Part of a small language model's weights: no biases in attention or MLP.
MLP neurons of a small language model. Each row is named by its layer, matrix (gate and up: input weights) and neuron, and shows model dimensions 560-687. Each number is 128 + 24 x the weight over its row's rms, rounded and kept within 0 to 255. Numbers have three digits each. A neuron's up and down rows have the sign that makes its largest values positive.
A block is one neuron, or neurons of one layer that tend to fire together. After each block is what it responds to, as a language model described it from the Wikipedia text at the highest values.

L2.gate106:137134171123099138151125141119136109112137186118160139140125125148121094102140141101113135143123121171101157107126111106128128144145123077172127130136078122094102081109115115112135100165130122141114088174146111184132171150170144135102160129110113132150118134149136075120133162137133163149147151154085132126080114154114158093166106109119075124123122115108117120115116117100086171102163
L2.up106:153142122135121136141167133154150131119110150097147114148164154106123139123180105090090122137109130154106113097124111095123134144120122109144156131173139140158130117126111119130134126147134153133121122133101138125153127155097145140093147135134114143140115122178130141177111121138132102099144118126093142105113123157115131135142176147098140111112127127138160121134143167095128127173116
L2.gate626:156102106100133159104157100154122189114131134158145092096104166137100125110096129123106143115156116135163101080136155128134098133117123137116162133115109125142148134144115079171128134099104098123099088146155145154134141123132105105126085137132120088124121128196137109104095151096116162111104097119117143113116131127144099151152123097115102112158123153111125141167150144134172111135121
L2.up626:106121108125128194095131099172149118101129154162107126096085140102121123110146123135100120135131107119105139138148149154129123093156164120112076119160134110166130175153108125138117133060145129173155144110094162057125125176116147139127122134083114118080146169171140137130129143118130160134158110132132114124103148134149106114102125147118156147112129172109112091119137076149143155124163
L2.gate683:142180146156125133097104119136122146125071093125092139082149132134129104113146118181102112154118142092170126107163113154159143158086170137155115117143147135110120121129131143127134128093184134145143120154138134173166167131137114139153204107101113138154162123149116082125152145136132113130153154132146153102110131125143142117158135101106159117139091143147168124099145168139135121134142
L2.up683:080158126151119116106100174108106117139127121119135141112139130146128118132117134161100102107095140092129102136119109098158164110106162160150116135163180145087147081107137119128167090107125144177192154124172125175116103135120127124122128108091143137146176146150126108143092119132145117100144081120109146100127138213153102155129119155109166126174116137113150131106163119146163125114156
L2.gate755:142153136170132129091165143139168150124135109140167128124098117093124130134131120165109112114156143103087094103120110118152164088110131142105128114128094147111116149099123128120162133138137102116122145143155100108150131108127160114141176140122155136097086137101106150152079159123109143105113180111107148107116150143137093172071160127135129143124179153100072101168127167159141110143148
L2.up755:130122130161128114145115135152120134100084146124194121149089115073087126101136122097164140113121129138115145133132158138120151114100153128112154151168134149133130105145140152130150103163118164141100183136127100170201149103164121133112152131148150158108136107099105095134135115104138123136133139127093105103141119136126132126086138108156120145100055125136106104090099091130164123118110
L2.gate887:126116174101146135124132147129106129104158139132125159132142145148133125148144132153087106145150119120189097154188105121125150138114142112171118132093165133091123139140128110143122125172156135131135153116142191144167156154141146158143108138095139108132148172128136113107168099137157134104166115149175165095139091125136090160137135164133180148142128152112130139129158122139151121125169
L2.up887:132156108133121136100137176129114134114140112153140172072156112169137131149193112119135139184108146128124134130160086130140150175121177100147114132131151148082125148116106116093109151137195152124126145124157194137128160113108174175114106132160143114136126121122143170133125149084126186121150147145129143123147115177150136155123123150094167187113169131089096152169142187156093126122105
L2.gate888:118115179173086154145104146122092129162121135147150125104109112146115121175107124093163083130152116128156116115121133132130113142097143123154134145130170083147130154113134122103141108117101147081114135132088140103108136101134138112123138104114071145135183132166136129134135119112089101144178162120162093129167155064149153101103099166117097096096159132129120155137142120118123141120123
L2.up888:106148156139151105126102155149164132113131181088128147151143121166118106137085134178101135102132116140172092099132181151115126128102138143079148111128111143131124104143096116111138104136076116131087114126134155105068137130141108106134118094125166082102112119148135135159172115085119136133137135148119164141087147152154092162102111097152166119158139134110175101105165138137142124190186
L2.gate1053:120119122103091104129109133100144100141153107121129137094108139132094143125096111153114132116165116180141172146102097161160114118145166105152098151132124147118113133141127158121078103140130109168128150178077130133147148106110109147158123091117141119159079117113069112152170103134119107124147147136128169121081133084053143151126115151173092084170127140138119124102108153151132127108110
L2.up1053:139150102120165130152145111107125121125129133109162127124092101148100119113180107115110129119131114112123173128126161112117134158112133123159138144136138145120123090135124118168152140091121131130126136129082133137111144141106158163146132112121109169187097132112132096161146133140092105144124116113116091112158119129170132149136107161127085108153118120099135145145117111077139104108115
L2.gate1173:162119103145119149106135112114107110112148148113136154106118154140145145146128123156118124156139100131138106118057126135159096133134116120093131124137111146074099080145106121120127113104090157129126137132116086139162096151090149149110138152110127165136148128099109094134132129129115123130119123099156112081129107130101118134122184133159126087176149100128132148119150156118084137099140
L2.up1173:132134118127149147172134095117120140134103135138146145105106161102100150110108108188133126142126142138108132156130137135154126105126087130120113137133153113114102139164118137158143099129136099141176139158100128102135162070097136088141040162137123132123120109114153075152088153135127141110120104127121128108161106141147101111136181077124106108196101105119176093097097162096129114105170
L2.gate1271:180107075109115124149112168175159107168121148142144169119141118096143105106118137132130099151111167074100132118126161118166132157100117135148120140088135126110100111121160143135144190108130137143125145124171131095132112139103114104144121176116132131117127129131095133116127130153124138126146130120160141123128110124136141151097118103157106173151092157158098146111129120147143132096124
L2.up1271:155189140114134136098113099124102126137119168118149145130122099165110133112133121082133122089118140092105130169142100075150136153127141123132136119155088153110120143131127117130098156116142098085107131153125108165158119170151152182130121152113147148126169098148096099171111104102124102161172141114170156100121108136096130147114126141101074114150164103129158123137145106122084098145122
L2.gate1283:153128161159136116157089134161129138099071161125162130137106098153098121072152141125108097154139129112123154078132132076168088132091118128138136131114113140099126134153105148156159092125088140135081154100132162131118149145128135121109158124140112142155138153122147093152131134122138100156125154105147128094119102157086131128118096139139154115162127122174152157099119089143104149140124
L2.up1283:131085164124150104163156120081111130141129163130152126082138156112126129074111133135099099117158077188168159132181126091147144137113142135126174137097139115109117164115156150098122089108135102127121131102133138149132102111100150112136134142109089155132149098138157127160096181148155187155165143133108126116131096160105110098145144142129145143141100109181132122124114138158118191165121
L2.gate1537:186150128159107149159094100121188123109131132158112154131164091099105138129167123133103137071108126106146108175175145068148121149112113115166096140132150116114089121172165147108142125113142136116107109110116161132178126148099145146125148118107132147127095136155134133123120136142121102092144091135141137113148143177142131138152109121168133115136108117168133121103136093118121148105117
L2.up1537:143124132154115128147155104118180086112148157218148136120178167139120118141113110152113105120078105097150173143139191095151139157132143104140145105164180113087138110130112120108164145097192093148141110105109126125153095120082167171096145109131086158167150142133120128102071154113113106125113127084133152087106128158138124162142147129147105069151071133154128109113122153145119149129119
L2.gate1767:122122137156119165155151163071169082091166129151148146136132143118081104156138122107083148112133133103148096075153079128165102108075077158131129135141098167094128136138155149111104144122122138131132135130096171124115070150081108154155143100151161138155098133130132121123145124122105145097151135131105109112095163128181122179096078116125097097128127141128138107130116124143160140145114
L2.up1767:148138120149164150122125151127136115107133129146117153105119075121136156109161121170104138126099112128137091083131099161147157123082114163150146124160096161137126125146094118152142097104131133155152114117134149105126093143096134075165133099169165129148173117151157139121155139136089135130113107159130098105145108151161111159116118115164111112118104167116140108153136094146150146119096
L2.gate1768:127123106136093102096155124122137125132142122111162130115144155165119128173121145108145145103112135088101137148125126153175138142152139149129156149160171190103144139141129143117148122120135151129117144111120089115151117149127157118148174098151136159114094120142089110112148064123146130126140150148140155163157138161177117131084132150172100140147153156137163115150128147202063137091132
L2.up1768:140091138147131119115098137127082171175096162147144119102162137147123127151170114149131176131111106130153111093138136128123094115159080152139143135130116174131145080086098107124163156102124103134077169169181104150092074145133136075185136139127136134176093119134090141120134153107164131106092099127115136110144102126149139125162068091114155096113135151119111089106139128141122174140186
L2.gate1834:127119141114121098137164180118117076127157163086128112134185171110102111097147113124125088173110141128124146142165116154153120115176148146141093124101093136103146123113182114121134148134157118128156067131124167160102092097110179115191111121097126182176113156135114064140145117126121168114155124160093117098137106155139167114203115096094147101121170124128100122125167139082186140116126
L2.up1834:122121120135110101158098140122156079146136127125150107111129129144105122096133141131089105111112113134089143120153122135116144105115137121110114129106078143121114137122163105140138119180193104123171079132102150115128133120082110143181108110081118155147149119082179102088107142130131144128127154122090118120098125120119162128163122120119143097117121099150140140114152156133128128127109
L2.gate1913:123065136090128082126110164107114145100109160116131117105122167076131116105122106149116110112133155109130097110127100116112131141157111096096112125176155103114143178114117130168117103169118090122129141140138184106116122180077094153150127134078125077073123177136138112152118078085134148077127159146150161087163120138100095151148138149128131113140144127112122145121133135099153133130153
L2.up1913:090102083100103115159134146132104101122078164108108165125118171141147106083160132086126136143119164069123092091102140101091167151160111113110115112204156123140157131135098121117143122135151111114109142105144153136126145174113172154171153126102157112127126149162134118120128063119181165089127131098112153100121091144109113152136157105110118126143170158168108117111118137153149139142128
L2.gate1950:143119092109117165137137081121115135132178102118126120096120126163113154121137113155131119092157086102105112153168064127117126145151121127149136135097117162087119158121115145139127122167137154139121133156150122177092148139119194177180134135100096150152105116162161122125118132138093103150138155139115118163124147157136114145143084127134173110111140126161104123184133098135114076173133
L2.up1950:076117089116116123148151150159109096116129129105125149138126118095151154158160119109123102129141128124131085155145138125158127177114133137148160119100097134135128157144124102117202110079171160158126192140099176142150136102112147148193141129107163130104110126096133132149197106084131156115127089130183113126148149139111142117130135150144091162137112147133120111165137097125137083152103
Clause-initial subject pronouns

L4.gate891:097152119102136161156090109168126147180114108103155163117135132154171130092154108087130145134118137126143118118084102128127130123112100131117106111117158114124086130149139133163156101114141190128133123137098108120157108110129090088110186155148144160158132129139131147117113155139120086135122120129089175119128164130127142107150091131114149114115084101103177155101140109098116132139148
L4.up891:136131117168165121136097137136149114174179134131102142177138131103127162155099095108076137092117141114144147110119069124107143181139186070111086101138128126151131118072107138116092124105138121128143087123178135159105110082107160132130152161146108175141152120121140140133194135112110076117090077120105145129111132098125130156117144190114092114137068148083129143091109134122119144156121
L4.gate959:187155094139135100113130169126168131097173153137125124125096161122129091088161121140107077128172107091168144109172086131108161156126111153135104187117092169115112093121072126145135132162104093142164149131099140126155115148117124111108131179100129111183132155118129092094080153143144120088153147131127137106096152114129143127124139090107159105152134159123129126124119146078178115161110
L4.up959:144194090153097145125119129131134150138110126153131124114096137162134122108149129148113098087074158094136127111188116148168198137122108092066131122163120085171095161104146085147122087144112103148114137122126095117129131107134158096099146091132135114123104130143096133091098139074138112129096134093128104110121121117133112152128163141125155086149115112097153109109143133125180129139123
L4.gate1059:122163095165179117122117191140164142162150089105165153136151136173089106125144098068140111130116117125088120117117149097162135151110125098144135127104116128123100116140133160101159139123137129160089117137172112165128126109134131145160129134116134139128152185144124111096101091147105095095095128134149107072106114095116107117140159161131071121141128092174150118148139136091121135162127
L4.up1059:130177147153148140090110140141143083127152140156140064150141092142176135097108133094152167116146148083127114125113106131146114096124128103095109110140119111123114151142121161112115104146144125147153169140119159130111106109137070119145118114120151137181127116124140136103072110153133123084135105116149131115096105127128131124132091152149161147140141125152141151106133101112170114159150
L4.gate1808:157145148106114099165070151104130155115137135133119103123101117150116157084164104134116102148157113132129141162101086123111147146140136084155105160089130101141114072106159159104119155135108137114117140105168102105124135117133106115107131130098121167152112154119106137056140163125128136108159124103118148123164146113164124156172140117128102127158116155139160117103137134137159153111103
L4.up1808:108107126123137134141107170124086124138172136088122132124147152116096116130105119175147106082118088112147101124127153140125136133168162145125096094151136123153148113133084105114120137148116097114166144119160127137133155173121107131129158142134120152139114146086147148106129143122087130102137127133126118165129121134129112125123145134083117116140178158140137141144149135138137143126118
Table header separators

L2.gate130:100105121099107098085150150135075107147128112141120114107121100122119182101173110133150091131139100110146156117099141127095114101137074137193127169105170154160139108086132127150182155091101123123119142160130132118124129114124144136104176148112140112142150158094164120139156131136121145156140106131168111130119118132140135100117128135092149139132179129115118134154171104159139113135088
L2.up130:086119127144137106058119103144081091133137133127123106118136127133203180107117133162139086124128140117160149183103165141121118148115086166125122114121114143116105132121147140155143123082086140141155127163139134084135139107125169108121154134121130151122134116119140146139118133122113103129131110127120089135141106101166119142139164127098128123138144107079102137146110141149133144148103
L2.gate419:136137120185146111179173169164099122174150122183083153103117110115139103101061130140119088146110176099108103114109128155100154152101093145128132125112154104136128154120140112112114157115048150132147150132115163119147096082121113146122116114128150101130163136136133148158132175080120118138128124121085141119119125088120146112126161158116088093155136130142093174134156150147167106129140
L2.up419:173125148146134067102160131143123108098130098150113097122085117082123086109100120095119146152131093122133107131111128132100108118095155137100107139142117114123115134178137085144114121164099154122161154115158126114094153127135117135150124124126136097124118150138180141099118124136109155136146168099108158145113151109150126135131091144136137136155111114118104127166133107124140127124097
L2.gate454:118140108114130095118107194164130111141148130145144174115123138119106133151122108107101096112088119097139143161132102112112116134120098121141133118150133165097112133120121141129152199108131141107127145141153133120142130152095130172116153091157157149136128117088133141149140128118078130145108128113087141135136146080097167141151115137113107128158124074118111120119115152136099122160108
L2.up454:110183110130127097081131165168165123141147093176115148167108136124123125126118147129045118153148128152090138121098132116065128135082172143100146160144093137182123118141121108106088086132125169188141126154083155099116117145152108150140130106170163127133149168108128137168126088137095173136118155116127134121085161138146128159113154120141126138169114149102145126097089159175138121112140
L2.gate585:112081148114144176104106110152114130174138145187155119088113107108138135088127107111150121057101139108106093142091122131101115109130113129116089100152192131147106118129097129145111104126086171120133096159124105141125132087117122110102096112155150118132152110105091124140144113118119095144167117122132131132123127139111129179152143144095140098158169138130089128119146087146132110121117
L2.up585:121110165147129103098134096126136127112124103134145126086122135143155133141087124107124125103126121085117083140085136136122080122113118112108104112094119121147137151136147073134138124103138120104128109081166190111100135098136155135141101138124131086115104120145129172132140162100095145173137097107106160140149151156155124159108143134152135109106154114060125146172115156122170158149145
L2.gate811:128111128129147115128129101118088117133141125136145160120132127160130094125117126106119153113110140143151151135093158146132147085129127145116163150131139119097129176128145132149135151095122165164121124145113121160092137127100089107118138154125095131149118154165137142173123089142144120154096139125138113104123127119126076125118156137170109138108101108094115109116081103085123117136122
L2.up811:129111092102155130112095091160158107078162082125162157172115126134117183140056129095122130124150094132136107146135107126150131123080082115096115129117154133139122106119135084168131146154101168136151167140130126124107112118120089139100071110121091154123114115119122132127161145117163141127097121136138147149151138142121134152107095112128160111113141132066058132150119146121128163123127
L2.gate836:102087107113075137145132132166136113105089148169095132105097103097149125095131126137127110157092142122148084141079110086101158142100157149164154163111141137137122169128103137155120155159119143130154184149184126160130135103129172139137172079149136089117101091106146083091092103158129134123153112127122118141101149128132133085143127124105083146108145115124169138179140099117113132144128
L2.up836:124122161165169128123111093142176134155106102120149135156118126129151140114158111151122120117078092152151109113121104126120136147117111116111068137153160084110114116125124125131111115134142043121181114134145149119107137120097155112132084122127095115103117134151148127119161109144150131148113110112119105110159123147096141123130144096098126093155129146154125174112110107157084114133084
L2.gate871:124153121129091132086176136140097152145123140157118165104109151157163152109123126121112116144128113133161162167072109132167142144107109107153164144124133133171135145096142130113079102115094164122138127137111090137110081132139135113146135101152170144146144171137132124117080108155106111164152099168055137139141156089116135133104134134164094102166121135111141122167136128116136128143144
L2.up871:126147146181099174149099117130114100123127085108135142159153163115117146125148118113129116150123160086105130120150195105105165124126134124114109131133112123146116137124155096152150107066148125141159113147106113080147154135137137123126110132135135133165140141158091121156121064147125165167139114116138085127142124103113125117130134147137113134150143157072163132128142120125136122129124
L2.gate1159:127120120126131107134099149135140161124146146128157124104105120126089140134052120142123108143148067115140118099156120080146104097157105135145135125087110084146102134099159118143099147138194107120114142143117137121109144065134114117156106093106138169154081149102113069162074137164118196109124119155097111105128110128130145124123139144091164114116108154145133151127128136127147139171139
L2.up1159:067091153104122098092108165112140129127169112109136068141123153105118133143132111129128123136133108113156129111152083161152105129140146100115159120148090088128095150114095132121136133098175115123144134129076150168155125121138140162132169091164119132132135135121120142116109143124082118125103147134127127068119096133164144112101124129126147148122140137118135111067141167147106139145084
L2.gate1348:126147104119132109104163135176123114161130117142182111138100089133125167078131141108120106109155139089151119136129085136103119135124076112130117125125126137140154139137139110170097173161112147125129135098141135122130149150120097130104130125109102128112163109130156086177154079170098115144125134150115103130118120100147106195143130142124111128160125149082108145162133136099144109057153
L2.up1348:118152163119127116120125131152078114127142113145097134125119102150148135116096165087119141146114136092099149147082140128140142149141134133119107143121149131124131160174148135153130125137082125119153122118149094099108153133124103119124140140188102095127148095132115163159169062127149119156110122141101104128099130133103085174103145126184135129145069132078103132132120160137160130114081
L2.gate1371:133111144128136098132089114100106101166146143164089132149098147121135148142108128161093123106109158161141141140104149118124112110123127153140128133093125153124116101111161132146135158143070134115129135157134104125154112160136139109106147137128091116142125077115172149150110145152130157111158167110146115120156160159138138134115111144175105152154102179127152127099108142153115130169107
L2.up1371:122113121078126125142090108156161115143177101149108126110156127120139105126152131099125139145158103113130159158108151144136138163131135124154185110140148152129129156146161148108144065130136108080142135204118117134096140164103155119139120106130090147149135156186136155168114123106098080149141126175119084137138087154153098153153113137127135137141116151098160142098108142151151151129130
L2.gate1439:173139085120104111140169104166110102152124123187106135166100133155128122128118134131154110085153161093093160137152204121134112108132128127157110070152166143110122118138092124108129122104149118160117141181128113111110106115113114139106143100174147171164184146130140104086134138067128090159131114121154085094126125175192153125131131164089125148144157162132132166165154134113061102128090
L2.up1439:120130121127114125159138116106154154147105125133111134132144140086133126088131127123125113129165127111088110121151153082137090136131101138176138147103180141116119162137141142104146154073161145114164161114156145147119089160144122123140115118129133141116116112096135124122124119062126114091117108091160136142123081195125113108137084167151083131104104127125068108174147109138123105121142
L2.gate1530:179123115141102131128166113155116124142124121112103122105122155150097166109140121116159118160125132130151130114090119091104144106166134195136111140094105142088140141144108136125139102093105142136183112123130091158109147120135145148164077115125138053176182109187131173092103144141090109134125096131155145102104133065105130143138125131137069083119138139120111102125145118146157125128144
L2.up1530:135099098149078125155149150105127156142082146103172080131092119100166108112155148103177092160145141126081087145139148157101143142122142132146123126139140130113125183131105131151160162103162123140098133134142123148140163116132139124124130104123119125164142127109133109114162118142108161115111086089112093086099151109097122161123157143172119121162145119148103100145127121156139118080118
L2.gate1607:123083099125100136118122122146125131163122118106164139101140114119124139104094115103125091133121157144127091120156106101140142164093144156138121138119091142162135103087159100166145132142106194149135123166154102091127109124066134140104141139122139142147088129126155138141167128113098137129127138124172152105084139112146163115134155144072118093115118160124116114123145131131170116105096
L2.up1607:079141099164144103130105153157080068089130139119141138116135085136152113129044153111124107118160126125159112129124144154120151139155085152132105139135154125114139153122099129098160133094110158133126134073115122115166135122126151141111097114110107172112093155143138111107175120104110157126111116106134120105141109103148093110102142134151150167117128115117111113136136101165127130138143
L2.gate1705:148142166156125140143133106115160131120131150107139135115108118145124128147211122122154144131130131157120158110145162107112116127120148098140107121145128115177115141130105143124132125116119101127120145117119139135143125105122129116132158125156075134118104140116138157109077142132144116130092117111102101153152160156122159140105105139139077114139114103137122148135099162090108138190145
L2.up1705:083141153114108120098097076109121124109170143083151110091090121150094126114148113100173156167088153088164162119126157090150158132108120140174116114143161114143089121155145161134124125112092134129128147106159151161148158098137119165109124151110100121196121110100156188153109137167129149113148131122136130123089151133132116112144109113124155118135092147145133122117132145148154078129158
L2.gate1811:094144124157144103096116127150159130105102176101107089117108113124135119133140123101103115151098106084112118136179133118165117139132097103181095152155146125120126120118132140147124104126165121140122113115143104157152128131172166112162155120138108129138113090175134126119152102127140124130132151179082139116127155145134133154162154109170136108149142147135154108135163161130130084127110
L2.up1811:148110106114138159138158147148146121147094113162115117115107144160133100129179133132129101179096149116149187150089139158104126121113116176138117116107134175104129093161131137170144137129115113128141151127128095119161133143065151107164139116165128139115126122121145161143136148119110120125126149150079100124135135161108148163094165113130178110132171095140147111120116159143139135130098
L2.gate1845:113103147131119100110167131141143119153105105109168119151086126124108059117156111106168123141146141114146114122103124128085121147099077152155143106145134131105145129149136098117129155130100116119130134151085138093110084105108132122108147103088123116143156151137182103101093129121149125171133131125121116075175165074161147079136137133101107146116115125172139126115162100129144120147110
L2.up1845:081145190134127096116162160184093085162118131105158070136136103121139114113140125110174134167128147137135157135101115153132104150154085181167140115146117139090136131168108091138160120096149131111128149175133150159103121148159164145159136130144124158151130142125162102131163114086088084135140168115164103095118114073142108080134117149100095144074170111115177119164146170162165140104084
Cast section heading

L5.gate1904:126166108140098123088159131135105156103119145116114148110097152125116141120107114134117117163113098102158150110124140098120133112161099080109143147145139102086161144151144130134133146136106142102098177165158130108142103126143118128192141096140083129126115133072106101146116124161110096113198091106093111112075162119117122103105172123121110140127124085148123149163118094137156140179124
L5.up1904:105101156106146131141119107113110107097101109044154109129134133152141118119147127107103113122147109158188139110105099138093107119118144123095102126131080144147106107125141150160111147117155111146116110083096096095116134156151167136121148149128141095122118164155100108087141090170125147155107109111162159135116127133122130059113121158102146155164171124160082132108109096137082134196140
Cast and group nouns

L5.gate1404:147091120146097169132165151145118112137130158143141152129123140157108136116121119147153106116160140161151170117160104100140132120100153136128121154132123142130113085110124142141144132114135134152133147185135163116097109118092130132105115122126148151156129138129148180082121132134133133126137131158099090100161119085168094126142143145141095142139133146119146110140133145158113125104138
L5.up1404:148188139111140113171130148147116097172156155117114160141113162114164097100148117110120133166074151113159144089094147101123131163157152141146114143082122111135109160111107134151163132106131136134143117118105145127139119154143136123124104112110127110121085164112122156100096163124126175129116109099104153165175151088108109132120173140140105117105105122122106172170127120100129158139199
Ambiguous word-start fragments